Part of a small language model's weights.
Training: a variant of Muon for these matrices, 3545 steps.
MLP neurons of a small language model. Each row is named by its layer, matrix (up: input weights) and neuron, and shows model dimensions 0-63. Each number is 128 + 24 x the weight over its row's rms, rounded and kept within 0 to 255.
Before each neuron's rows, "fires on" lists the tokens most often at its 100 highest values on Wikipedia text that the model never trained on. A number after a token or word is its count.

fires on: "." 45, " on" 10, " l" 4
L6.up1181 [125 143  98 170 114 129 146 131 123  71 100 110 139 116 142 125 116 154 113 101  80 109 142 150 110 104 130 135 149  87 153 125 103 143 115 178 117 117 131 106 160 148 118 169 136 143  77 126 128 159 111 109 130 137  96 108 106 124 137 101 148 128 132 141]

fires on: "\n" 13, "–" 8, " |" 8, " (" 8, ") " 8, "1" 8
L7.up231 [125 170 130 143  89 131 148 107 127 109  95 106 134 150  93 152 144 109 173 118 108 151 153 165 115  68 133 157 156 148 163 143 161 115 157 174 122 156 127 138 114 166 186 128  90  84 138 121 156 118  69 137  88 125 124 148 125 101 162 122 118 135 123 145]

fires on: "–" 41, "un" 9, "ar" 6, "arl" 5, "al" 5
L5.up123 [159 110 136 139  92 151 155 114 131 130 105 110 109 110 128 151  81 190 126 112 104 129 150 126 104 150 134 138 147 125 112  98 145 114 122 147 171  95  98 178 148 114 146 133 140 114 149 130  87 145 116 155 121 107 189 152 165 146  94 116 142 122 123 137]

fires on: "2" 26, "1" 20, "b" 12, "–" 10, "\n" 10, "| " 6
L7.up1223 [142 160 115 130 103 126 117 167 140 144 140 164  72 130 144 133 123 124 127 133 132  92 127  94 114 106 111 153 104 120 110 183 150 118 103 136 117 103 103 119  96 139 127 113 168  70 143  88 131 111 126 142 121 134 117 115 117 182 116 152 141  52  97 141]

fires on: "2" 24, " most" 16, "–" 14, "." 13, "1" 9
L6.up279 [126 100 150  90 167 118 170 129 119 135  96 169  59 103 147 117  96 114 137 173 110 157 109  93 108 147 112 167 151 102 154 112 137 137 115 128 132  66 122 143 112 131 126 121 110  93 130 144 145 118 114 135 115 112 140 108 103 117 131 149 106 121 106  79]

fires on: "un" 12, "ol" 11, "ust" 8, "ah" 7, "ih" 6, "aw" 6
L6.up1514 [135 106  98 136 134 141 167 159 165 137 105 128 140  92 136 145 123 102 133 155  94  98 161 102 118  93 107 160 143 129 127 129 158 133 146 125 112 127  92 170 118 178 140 128 152 119 148 135 122 127 129 122 138 149 108 162 106 132 135 133 150 120 132 114]

fires on: ", " 25, " " 12, " of " 11, " about " 7, " to " 5, " around " 4
L7.up1515 [137 114  89 207 160 119 139 160 128 120 135  97 161 115 118 104 144 160 132 175 127 106 163  91 142 177 167 131 149 150 138 118 162 107 161 146 147 121 137 150 133 159 136 111 160 157 111 113 133 138 125 109 105 130 139 177 113 135 136 127  92 103 153 118]

fires on: "==" 16, " " 14, "c" 8, " and" 7, "sh" 6
L5.up1435 [139 147 118 149 126 154  89 140 116 172 184 182 103 136  96 127 103 145 116 100 125 128 126 148 142 132 149 112 123 109 116 126 138 129 151 103 127 115 141 149 100 105  99 138 112 101 111 125 119 123 145  79 114 196 130 135 127 103 107 145 140 155 124 123]

fires on: "\n\n" 37, "ities" 8, " campaign" 4, " / " 4
L2.up1431 [159 147 135 171 145 118 122 141 120 195 138 139  85 109  92  94 105 126 126 131 128  93 176 153 105  99 134 135  90 104 113 165 117 127  81 133 119 114 128 145 167 123 114 124 122 147 111 123  70 143  91 134 107 140  78 178 125 160 143 142 120 127 115 122]

fires on: " m" 26, " b" 12, " o" 9, " in" 6, " more" 4
L7.up808 [127 120  96 144 113 107 140 115 130 163 125 117 140 131 121  55  92 129 106 131 122 120 121 175 100 128 154 150 139  83 129 109 108 121 125 121 110 133  91 122 171 133 109 121 133 128 157 115 175 133 113 126 102 167 114 109 126 120 163 171 110 131 128 124]

fires on: "1" 45, " A" 21, "A" 11, " D" 4
L5.up1367 [155 118 109 127 138 142 151 159 143 109 167 115 104 124 125 140 138 148 130 146 154 161 134 142 107 111 155 121 122 101 161 140 124 124  92 149 178 139 149 163 106 104 106 143 148 166 177 111 103 101 131 167 126 140 118 108 118 128 172 119 127 116 135 142]

fires on: "\n" 84, " He also" 4
L2.up1158 [129 111 126 137  78 149  97 150 134 123 134 117 155 146 153 116 149 128 106 129 148 151 135 143 112 113 101 138 155  96 116  69 141 148  85 139 130 141  76 115  97 112 149 130 161 121 164 147 165 138 118 148 124 127 127 128 107 120 130 163 201 144 152 116]

fires on: "0" 26, "." 11, " in " 6, " (l" 6, " (" 5
L5.up647 [129 144 138 138 150 135 108 132 128 143 111 163 144 127 113 102 163 125 116 119  92 159 130 126 101 133 149 142 147 100 109 120 145 140 125 137 120  72 141 131 120 127 131 140 162 203 144 199 132  99 123 126  87 146 146 137 106 132 128 112  89 165 124 142]

fires on: "i" 35, " the" 13, "\n" 13, " with the" 4
L5.up1418 [133 119 124 123 135 110 100 141 138 162 178  90 109 125 103 135 140 128 134 107 167 154 134 116 136 126  87 140 120 133 184 116 140 122 139 142 138 118  84 128 122 150 154 108 187 168 119 130 148 158 113 129 175  93 131 114 123 179 153 128 135 134  69 149]

fires on: "\n" 50
L7.up1070 [150 142 121 155 127 134 130 175 129  93 181 126 118 130 136 156 113 130 118 107 131  86 120 125 179 147 137 170 114 108 147 114 175 130 152 137 148 121 129 116 153  85 184  94 110  95 165 146 136 127 110 109 142 123 154 114 119 164 134 113 133 163 119 155]

fires on: " of the" 17, " new" 10, " the" 8, " original" 7, " former" 6, " f" 6
L5.up656 [ 74 156 103 141 127 161  98 103 133 176 164  94 113 119 146 128 103 113 146 111 135  93  99  79 101 114 134  91 109 162 137 124 122 133 113 144 113 142 122 156 138 106 108 119  80 114 118 138 140 128 143 111 137 197  91  90 155 142 137 172 148 117 117 126]

fires on: " and" 36, " or" 20, "," 7, "/" 5, ", and" 4
L6.up1135 [ 81  92 116 123 111 149 121 130 154 130 168 115 127 102 119 144  81 146 151 133 147 128  76 106 126 112 135 139 131 141 117 122 112 130 118 160  71 105 110 181 130 161 111 118 143 128 134 147 132 100 160 114  96 104 131 141 147 126 115 157 139 131 109 113]

fires on: "1" 47, "| " 11, "- " 9, ", " 7, " | " 6, "–" 4
L7.up957 [122 106  98 100 131 182 141 146 147 144 142 154  10 118 125 152 140  78 103 182 114 114 135 114 132 101 175 154 116 181 156  91 154 113 161  74 146 152 149 127 101 129 149 106  96 111 134 154 131 123 124 133 145 174 103 141 139 129 155 164 135 138 123 115]

fires on: "–" 25, "-" 17, "rib" 8, " with" 4
L2.up497 [157 142 114 151 126 170 121 162 117 139 130 124 106 146 106 133 159 132 117 173 137 157 143 135 126 118 163 135 116  87 154 160 127 110 122 100  88 147 151 124 127 127 119  62 124 143  90 119 126 135 129 116 112 126 138 129 149  80 151 146 141 151 138 156]

fires on: "er" 16, " or" 12, "," 8, "é" 7, "le" 7
L6.up1287 [117 124 127 160 172 115  88 114 121 114 166  84 137 113 156  98 127 128 110  95 117 155 144 114 140 163 133 116 142 130 144 147 184  89  92  65 125 143 153 171 170 105 111 114 135 115 141 123 164  97 123 134 143 140 117 128  79 125 153 118 134 142 122 120]

fires on: "o" 21, " gu" 16, "und" 15, "ak" 11, " T" 5, "\n\n" 4
L2.up1455 [127 103 116 101 151 165 120  92 138 143 141 172 130 131 114 137 150 150 170 100 111  96 101 128 132 100 126 134 138 113 134 137 160 162 169 113 132 110 121 120 166 112 144 145  92 138 106 177 117  61 114 115  97  74 120 143 102 114 131 135  90 134 154 131]

fires on: "1" 22, "ed by" 10, " dep" 9, " by" 7, " of" 6, "2" 4
L6.up1276 [138 103 106  93 121 153 118 105 105 152 166  85 124 131 157  75 119 117 124 147 124 110 164  91 119 131 117  98 128 114 138 143 157 123 119 119  95 151 150 143 111 191  78 135 126  93 125  83 120 136 108 155 144 130 125 137  98 109  99 154 118 101 113  78]

fires on: "\n" 25, "–" 12, "1" 11, " more" 5
L6.up1270 [120 140 120  91  75 153 122 150 122 139 165 134  97 122 149 122 148  97 129 173 127 159 152  75 138 105 154 115 142 115 123 133 107 117 118 112 142 133  95 127 137 128 101 128 122 117 145 156 160 132 128 104 146 170 108 127 165 143 121 126 127 125 127 123]

fires on: "." 37, "1" 8, "s" 7, "x" 5, "2" 5
L5.up939 [135 144 141 175 132 146 137 122 146 122 124 106 108  98 122  99 155 177 161 173 110 150 139 129 100 146 160  97 139 115 125 158 117 102 129 125 141 126 102 161 139 163 162 114 149 116 111  97 164 115 167 116 140 120 112 146 134 111 133 183 148 140 137 132]

fires on: "\n" 26, "b" 13, "og" 6, " K" 5, "k" 4
L6.up70 [115 138 134 149 138 183 126 132 138 140 129 128 183 119 106 120 113 141 137 154  67 101 136 124 142 124 114 157 108 121 108 149  89 139  93 151  76 110 120 160 114 113 146 169 153 133 104 110 129 126  85 151 145 116  90 101 162 125 183 125 153 126 130 160]

fires on: "\n" 86, "w" 6
L6.up273 [140 128 134 137 112 139 145  87 126 116  64 147 135 136 158 106 128 141  96 140 126 138  88 152 153 128 127 120 122 127 115 107 103  97 122 113 192 113  74 105 134 138 121 127  78 143 111 124 127 111 145 139 123 123  90 104  62 160 118 119  90  89 108 104]

fires on: "2" 48, "1" 46
L5.up702 [145 139 142 123 137 131 106 124 194 113 159 172  91 100  82 111 143 108 139 143 137 149 131 123  98 123 127 124 114 144 107 145  81 158 175 122 138 127 121 128 111  97 153 104 143  84 109 179 128 147 134 157 131 123 135 183 145 159 133 116  97 108 107 111]

fires on: "al" 23, "\"" 21, "il" 12, " Goal" 4
L2.up845 [130 132 168 123 152  89 123 136 104 154 129 129 141 149 138 128 159 141 101 132 118 120 139 149 129  97 139 123 108 104 131  94 131 133 146 131 167 134 123 131 126  97 105 127 133 109 123 152 113 159 109 113 110 120 112 106  92 126 159 133  95 135 114 113]

fires on: " the " 12, ", " 12, " and " 11, " of " 9, " a " 6, " a" 6
L6.up692 [113 129 111 146 128 142 114 111 106 137 146  99 133 124 112 114  98 129 164 134 141 145 106 119 174 165 168 108 121 157 173 106 167 117 145 139 131 124 107 146 139 122  99 114 106 126 150 128 114 117 114 122  85 126 139 134  87 131 154 131 133 164 160 130]

fires on: "–" 59, " Sam" 5, " record" 4, " =" 4
L2.up14 [111 123 161  84 150 119  99 166 115 160 115 182 104 121 135 154 152 169 158 145 123 101 123 145  91 111 171 127  88  67 114  83  75 124 106 101  79  95 131 121 141 107 149 171 122 177 140 130  77 116 154 110 113 123 112 121  82 144 164 112 140 114  83 128]

fires on: " | " 18, "\n" 14, "b" 9, "ath" 6, "arn" 5
L6.up180 [121 117 139 120  94 157 144 102 152 134  95 114 142  89 153 141 122 146 111 146 111 112 128 131 101 107 155 141 152  70 158 114 148  95 129 121 100 121 146 135  94 118 117 170 112 140 167 148 133 129 144 120  69 126 138 105 148 121 134 118 139 127  92 151]

fires on: "\n" 17, "—" 15, " –" 12, ";" 11, " -" 8
L5.up442 [133 135 155 147  81 141 109 172 147 139 130 166 150  82 130 106 106 137 106  78 115 122 116 115 149  91 166  84 115 146 116  96 127 142 147 170 138 102  98  96 101 142 161 132 132 148 173 105 131 145 159 137 106 149 117 144 176 133 108 147  95 196 138 108]

fires on: " / " 32, " (" 23, "." 8, ": " 5, "\" (" 5
L5.up933 [122 141 159 154 123 124 125 138 152 130 149 156 123 108 132 147 143 115 116 161  88 123 148 127 102 100 166  94 126 154 126 137 146 140 149 107 126  95 126 105  91  85 103 128 116 168 107 168  92 107 136  95 152 131 150 131 128  82 103 144 127 105 120 151]

fires on: "1" 66, "2" 17
L5.up342 [124 144 125 109 122 188 143 138 121 100 156 131  87 105 104 100 167 141 147 152 129 158 118 120 135 141 151 148 125 137 108  92  86  74 125  91 126 141 133 124 107 142 139 136 119 127 147 170 140 119 119 169 152 153 109 108 116 120 155 141 141  84 108 147]

fires on: " / " 33, "\" (" 16, "ie" 4
L2.up1166 [164 112 137 150 124 122  89 154 143 140 145 120 106 128 131  90 130 117 114 169 132  74 129 140 123  92 125 103 154  98 120 130 142 134 117 104 150  81 124 154 124 104 127 154 122 103 115 168  76 148 111 138 168 131 122 111 123  97 110 121 120 124  99 156]

fires on: "\n" 61, "am" 10
L6.up173 [129 106  76 139 129 122 124 130 124 117 151 125 147  99 110 158  98 155  92 171 146 137 115 135 147 173 146 132 112 120 147 152 114 130 118 137  90 156 134 166 107 119 119 142 136 102 122 163 128 134 167 116 154 129 185 159 153 129 109 152 139 133 133 154]

fires on: "\n" 31, " in" 20, " in the" 5
L6.up931 [140 154 126 116 122 137 138 115 139 131  88 115 169 118 141 157 152  98 126 128 105 157 116 128 113  96 149 152 137 142 102 156 158 109 124 140 136 151 115 131 128 163 147 127 100 122 157 126 139 102 177 143 105 115 132 130 141 123 107 105 134 102 138 145]

fires on: "y" 17, "e" 12, "i" 9, "N" 8, "an" 7, "on" 4
L2.up327 [ 93  91 131  99 149 149 149 151 114 153 109 119 102 159 140 150 111 125 126 109  98 140 137  96 118 166 139 142 110 146 157  99 172 128  76  92  96 105 139 134 116  99 136 171 153  99 135 137 156 190 142 112 129 139 103  73 138  54 146 144 139 143 109 122]

fires on: "–" 26, " | " 13, "." 9, "u" 6, ", " 5
L5.up85 [137 124 111  82  91 121 156 137 128 165 140 100 146 118 123 107 110 100 130 153  83 176 159  83 124 159 141 104 153 122 119 157 139 101  99 105 119  94 108 110 127  95 131 187 156 153 133 121 105 187 201 105 120 119 119 147 154 123 111 139 102 133  92 111]

fires on: " a" 43, " the" 8, "ust" 5
L6.up1172 [143 106 120 141 124 127 129 134 122 158 122 136 157 141 130 123 151 130 108 127 111  84 126  76 151 180 134 117 152 121  86 147 145 115 129 127 101 146  81 154  96 147  87 148 142 129 110 125 108 152  98  85 180 138 120 137 112 104 134  99 141 149 153 106]

fires on: "1" 32, "2" 11, "ort" 8, "ree" 5
L6.up1171 [114 129 121 155 116 123 178 135 135 153 122 120  94 129 134 129 154 168 185 117 131 108 158 136 102 145 166 134  99 104  76 156 107 123 123  99 147 137 128 127 126 147 146 152 160  98 171 132 141 128 114 122 153 134 106  75  85 155  81 113 104 116 140 169]

fires on: "\"" 31, " and" 9, "iz" 6, ", and" 5, " and the" 4, "\n" 4
L2.up1481 [100 134 139 135  79 103 124 107  74 144 135  91 174 112 123 161 161 144 126  91 133 118 141 124 105 110 129 146 131 146 145 137 128 108  87 126 127 104  92 106 115 104 114 110  94 120 129 134 157 100 137 154 141 131 109 123 110 131 131 112 115 141 101  86]

fires on: "1" 37, "2" 26
L7.up1361 [178 106 137  50 136 138 142 164 120 170 155 124 131 120 144 128 106 114 111 140 136 166 144 109 109 140 151 142 133 121 123 124 127 126 151 156 146 141 130 146  98  82 107 154 128 124 134  77 110 130 107 159 114 131 107 118 114 136 143 180 135  96 107  94]

fires on: "an" 42, "in" 11, "ain" 8, "ee" 7, "on" 6, "yn" 4
L2.up1357 [126 143 126 141 127 150 162  93 103 177 149 134 123 178 123 105  94 118  91 151 139 125  59 133  82 127 188 154 137 131 168 103 170  97 113 103 141  98 141 121 154 122 114 129 100 150 116  85 151 171 113 135 123 113 134 125 136  67  53 131 125 114  93 162]

fires on: " of" 36, " in" 14, " the" 11, "\n\n" 7
L7.up1110 [105 132  74 140 122 159 115 122 102 135 108 127 125 104 120 111 158 101 122 163 119  83 128 117 111 149 126 133 157 111 130 160 114 107 142  89 142 166 119 132 141 100 124 129 140  86 145  95 128 100  84  84 109 133 128 133 133 124 111 105 152 128 103  93]

fires on: "." 28, " of" 12, "is" 5, " (" 4, "qu" 4, "==" 4
L5.up1463 [125 193 107 128 144 145 130  78 136 158 137 132 142 164 148 134 140 103 162 133 168 161 161  93 107 155 170 120 136 117 133 141 121 155  97 145 126 136 145 129 139 154 122 159 137 140 160 172 134 111 144 124 155 147 124 177 114 183  89 139 207 157  90  98]

fires on: ":" 27, " or" 23, "-" 10, " as \"" 6, ", or" 5, " \"" 5
L7.up308 [179 140 151 160 115 156 148 149 138 158 149 105 118 155  82 150 142 117 148  82 143 105 156 127 115 135 150  95 143 122  86 124 114 139 168 155 101 110  98 114 148 125 129 131  89 135 133  89 158 153 103 146 129 150 110 184 145 116 101 173 153 165 156 154]

fires on: " \"" 63, "-" 14, "| \"" 6, "\" and \"" 4
L7.up845 [150 153 163 119 129 130 138 152 147 143 159  71 137 168  93 161  86 160 153 161 139 151 109 142 120 143 148 121 107 128  94  82 170 112 141 120 131 127  87 178 181 109 128 112 129 103 116  93 101 123 106 168 152 190 111 108 125 108 156 135  98 197 172 133]

fires on: "o" 14, "le" 13, "ú" 8, "l" 7, "i" 6, "ru" 6
L5.up475 [151 119 157 143 127 130 137 145  99 124 108  64 162 116 155 130 153 138 152 151 121 114 134 103 101 142 138 126 147 156 128 116 166  95 139  95  93 116  86  80 109 133 129 140 146 156 123 140 109 114 152 143 108 164 152 190 128  98 106  91 137 152 139 151]

fires on: "4" 26, " w" 7, "am" 6, " under" 6, "3" 5
L7.up1247 [173 189 124 123 129 118 117 178 135 118 163 130 110 135 159 107 137 125  71  97 147 148  62 142 114 140 146 111 103 134 161 115 102 110 113 115 123 161 137 116 145 131 114 158 141 114 116  70 115 147 120 115 150 139 124 118 161 151 122 117 136 124 110  72]

fires on: " | " 32, "it" 19, " to " 7, "–" 5
L5.up871 [174 133 157 122  98 102 162 136  91 113 186 124 124 134 129 160 113 125  78 181 124 142 178 156 135 132 142 132 149 104 148 124 101 114 126 131 121 134  91 135 146 135  97 144 157 168 133 124 160  97 163 100 102 112 159 145 140 103 128 146 131 175 110  92]

fires on: " and" 57, "," 9, "g" 4
L5.up433 [ 97  72 159 125  99 164  91 139 132 116 122 119 115  85 132 125 105 148  99 125 122 159 103 144 161 126 145 128 156 138 156 125 138  97 101 161 134 104 111 141  99 149 123 106 140 128 136 116 195 114 121 107 101 127 138 151 136 132  91 135 121 147 126 116]

fires on: "\n" 21, " g" 14, "\n\n" 10, " r" 6, " to g" 5, "re" 5
L5.up703 [117 115 118 120 117 155  70 146 124 177 140 123 146  67 148 144 129  95 136 134 135 112 186 107 144 129  89 170 140 133 143 120 158 161 130 165 101 130 120 174 170  74 157 110 124  87 142 192 106 133 133  93 109 134  75 115 155 145 128  99 152 112 143 137]

fires on: "\n" 72, ";" 9, "; the" 8, ");" 4
L5.up381 [133 100 126 150 101 139 116 165 122 138 122 143 109 108 172 135 137 137 127 125 141 121 121 133 168 155 144 123 138 122 122 139 137 152 146  80 147 101  97  86 114 136 133 121 104 115  99 105 144 127 159 109 134 171  99 155 136  73  87 114  88 113 126 118]

fires on: "\n\n" 43, "â" 10, "ious" 8
L2.up328 [142  94 121 110 135  94  88 107 107  96 163 124 113 150 118 132 114 145 133 139  85 105 122 151 106  74 122 127 129  76 116 107 139 112  99 162  74 147 100 119 106 158 141 155 109 122  97 149 118 132 125 115 116 127 110 145 158 127 134 139 124 121  86 120]

fires on: "\n" 54, "l" 5, " nomin" 5
L7.up335 [141 109 139 131 121 122 129 136  97 124 183 135 163 125 116 102 138 106 133 147 191 106  93 111 121 124 151 141 140  93 153 125  96 116 124 117 126 158  78 143 102 131  88 140 159  95 147 147 136 169 118 113 160 160  95 130 140 169 113 187 179  95  79 154]

fires on: "==" 36, " ==" 14, "==Career==" 6
L5.up1056 [134 111 180 128 138 110 128 112 124 170 195 107 131 146  96 167 113 117 110 122 110 118 105 156 111 157 151  73  72 117 108  96 134 173 118 113 153  98 122 171 141 104 102 127 153 121 124 115 129  86 158 120 128 122 131 133  86 125 117 142 141 165 139 117]

fires on: "el" 19, "ru" 7, "===" 7, "ars" 7, "2" 6, "ok" 5
L2.up1128 [144 132 128 118 149 101 147 191 141 135 136 140 121 107  84  86 121 119 130 129 138 106 133 102  93 150 165 112 106  88 185 110 126 139  85  97 114 143  86 150 123 152 136 113  95 110 153 144 146 101 157 147 108 145 141 125 154 144  86 122 135 108 100 121]

fires on: "\n" 26, "." 22, " | — |  |" 9, " |" 4
L5.up1487 [103 139 101 135  96 146 145 111 107 158 153 131 114 140 159 144 130  96  79 129 139 130 119 155 132  97 136 103 162  78 137 181 153 105 166 134 153 145 142 111 160 123  93 120  91  91 134 110 167 163 158  97 108 118 144 115  95 109 115 174 108 100 126 130]

fires on: " | " 48, "," 8, "." 5, "1" 4, "0" 4
L5.up1508 [150 118 144  92 109 178  95 116  87 111 126 135 103 100 149 124 135  98 107 123 129 131 148 173 141 110 125 121 117  99 145 133 136 125 116 129 122  99 137 139 158 132 137 121 185 133 142 115 175 136 143 119 115 162  99 156 163 158 132 135 164 107 163 128]

fires on: "\n" 79, " |" 8, "-" 4
L7.up1332 [132 138 170 135 112 137 164 137 110 121 122 118 137 155 153 137 195 153 105  92 146 139 130 179 120 143 173 163 139 148 120 121 146 101 137  97 173 142  82  68 115 146 125 144 163 158 124 105 107 130 155 125 115 116  98 143  68 125 129 125 179 131 110 109]

fires on: "\n\n" 53, "\n" 20, " Kh" 6, " Be" 5, " Sy" 4
L5.up1470 [112 105  97 153  89 132 125 135 109 116 134 124 138  75 143 120 157 105 122 110 136  83 138 132 107 145 131 124 133 131  98 147 140 139  99 165  99 118 144 147 128 141 150 146 106  82 118 151 136 125 150 133  74 117  91 110 155 109 105 140 131 113  98 188]

fires on: "\n" 33, "\n\n" 30, " |" 5, "|" 4
L6.up1419 [104 114 130 149 124 142 133 123 112 142 125 140 121 101 107 101 145  78 142 133 150 111 134 114 105 101 116 112 139 100  64 128 168 110 113 145 106 130 111  98 117 131 216 140 134  94 168 104 119 121 158  95 142 145 105 110 135 103 146 184  68 132 146 149]

fires on: ", " 19, "." 14, "í" 8, "ath" 6, " " 4
L5.up469 [131 140 104  98 108 123 173 119 112 168 102 134 186  93 127 122  66 206 125 101 109 123  74 150 109 124 120 115 125 143 118 124 134 136  94 135 137 110 137 124 156 122 121 147 161 133 160  95 138 124 102 141 147 135 145 157 113 140 129 152 153 147 115 119]

fires on: " and" 49, "," 10, " or" 10, ", and" 5
L7.up397 [101 146 119 131 110 108 124 171  84 166 146 105 151 140 116 137 165 113 116 134 131 105 127  97 131 170 150 126 129 165 124 138 125 107 178  87 109 138 116 112 168  86 125 108 146 128 143 139 147 130  98 156 120 153 109 128  86 125 100 107 105 117  97 120]

fires on: "-" 19, " to " 12, " (" 12, "at" 11, "–" 8
L6.up243 [173 134  94 143 119 185 159 153 157  98 140 140 134 140  65 152 167 155 123 169 146 146 111 181 118 118 127 153 178 125 141 134 124 135 117 127 105  54 148 148 151 126 120 123 193 151 137 150 112 148 163 129 113 124 131 129  91 120 121 144 144 124 125 142]

fires on: "\n\n" 25, "l" 10, "n" 5, "==" 4, "oc" 4, "==Demographics==" 4
L5.up618 [129 112 146 136 123  95  94  70 124  97 136 131 165 167 112 150 121 140 131 132 117 129 119 107 135 148 122 130 135  96 133 161 145 123 144 133 140 162 117 148 135 148 125 129 119 143 157 160 167 112 125 135 158 156  77 159 132 145 115 100 137 152 108  81]

fires on: "\n" 47, "===" 15, "aly" 5, "s===" 5, " |  |  |" 5
L6.up0 [189 125 117 131 137 159 148 167 153 126 128 121 177 123 151 119 115 102 100 119 142 188 109 173 143 111 144 165 190 105  88 138 126 128 110 130 133 139 108  75 111 183 118 154  56 155 154 127  72 126 159 100 153 122 137 135  97 108 135 144 135 131 100 116]

fires on: "\n" 73, "\n\n" 4
L6.up704 [103 144 172 151  99 134 110 169 120 115 100 165  98 125 164 154 176 156 126 111 168 158 132 136  90 159 162 155 111 120 105  85 139 104 110 141 150 102  99 138 116 129 132 144 116 133 140  98  98 128  95 150 140 142 143 118 141 128 113 119 114 157 112 101]

fires on: " I" 23, " U" 14, " =" 10, " V" 8, "ey" 4
L7.up1286 [119 137 106 141 140  96 142 120 155 135 140 126 133 118 130 134  87 142 132 124 149 160 159 157  90  86 149 102 108 140 130 112 135 126  88  99 139 125 107 157 155 129 124 116 103 132 156 117 143 154 136 112 113 156 137 121 139 170 101 156 164 135 116 113]

fires on: "\n" 53, "-" 10, "h" 9, "===" 8, ";" 7
L7.up1096 [146 121 157 162 153 124 125 168 152 172 166 105  84 129 137 129 150 126 100  86 133  95 110 191 131 131 116 128 121 121 152 109 167 124 140 115 144 146 117 132 132 152 131 131 112 114 140 148 133 124 133 148 126 130 120 130 129 123 149 121 133 150 101 145]

fires on: "b" 18, " would" 12, " should" 7, "yl" 5, " may" 5, "in" 5
L5.up949 [141 173 112 142 153 147 116 129 132 174 125 105 113 165 188 129  78 177 143  90 123 156 142  79 123 169  96 131 114 141 155 117 141 118 166 157 119  92 101 180 126 107 124 103 126  98 116 122 119 130  82 140 130 141 123 119 133 114 118 136  82 145 129 117]

fires on: "2" 44, "1" 11, "–" 4
L6.up3 [148 124 108 154 137 144 105 139 131 111 163 160 150 129  97 122 106  93  82 149  98 111 129  93 106 139 163 137 150 155 144 148 118 141 168 134 141 118 162 131 101 111 142 135 142 115 111 154 135 124 102 113 146  94 120 115 135 135 132 128 159 109 123 122]

fires on: "." 62, " m" 8, " |" 4
L6.up244 [140 117 145 138 116  95 126 132 153 171 126 164 135 149 122 131 129 148 117 155 155 113 145 161  84 125 105 135 140  89 141 123 146 123 125 123 111 112 107 117 126 105 119 126 169 113 121 119 152 161 142 109 146 177 125 150 133 157  80 147 134 111  87  91]

fires on: " the" 25, "\n\n" 7, " most" 5, " other" 5, " of the" 5, " many" 4
L7.up737 [114 140 166 119 103 117 129  96 122 154 156 102 132 109 107 162 119 144 135 106 125 149 100 147 152 168 145 125 132 168 145 144 140 101  90 144 164 121 114 150 144  99 125 109 127 133 169 144 100 144 107 133 130 190 157 115 138 113 128 167 145 117 156 103]

fires on: "2" 25, "k" 21, "er" 7, " form" 5
L5.up1220 [151 132  93  98 179 164 108 145 132 103 139 131 108 170 100 139 112 148 120 132  81  99 116 135  92  89 122 128 119 148 101 126 128  93 128  57 108  72 121  99 105 133 147 120 159 119 153 116 140 101 115 148 135 147 150 142 117 133 166 115 131 104 143 100]

fires on: "ol" 18, "r" 16, "l" 4, "az" 4, "oll" 4, "ru" 4
L6.up571 [169 127 186 173 133 136 108  89  91 153 126 131 109 104 148  91 117 130  85 146 174 158 107 117  98 146 142 152 172 116 135 163 126  84 139 138  91 155 130 113 136 116 129 155 144 153 162 131 137 107 167 129 118 114  96 154  86 142 142  85 109 151 125 131]

fires on: "or" 29, "ur" 12, "ig" 8, "av" 6, "\n" 5
L5.up1166 [122 138 150 139 107 154 119 133 148 125 156 176 108 118 131 105 114 104 141 103 107 136 152 133 133 120 143 162 115 189 131 141 160  98 132  65 137 154 101 146 142 158 105 145 136 139  95 130 123 123 117 171 146 150  93 142 112 143 142  89 149 130  93 123]

fires on: " $" 29, "." 20, "0" 10, "5" 5
L7.up1228 [169 113  90  78 113 149 137 148 127 107 164 121 125 127 140 126 130 113 109 119  77  85 115 189  76  90 114 134 137 140 115 113 130 115 115 162 127 124  91 113 159 133 142  98 142 141 116  97 120 118 133 142  54 138  76 109 138 173 118  92  97 125 116 145]

fires on: "ed" 30, "ower" 9, "ates" 7, " Andrea" 7, "olt" 5
L2.up399 [124 130 109 115 162 112 133 150 125 123 149 108  81 120 118 124 114 136 145 102 110 125 155 153 131 126 153 130  93 146 113 137  83 109  91 145 127 103 136 150 168 162 146 122 157 130 111 121  97  93 145 132 104 161 122 164 126 134 115 143 157  99 125 115]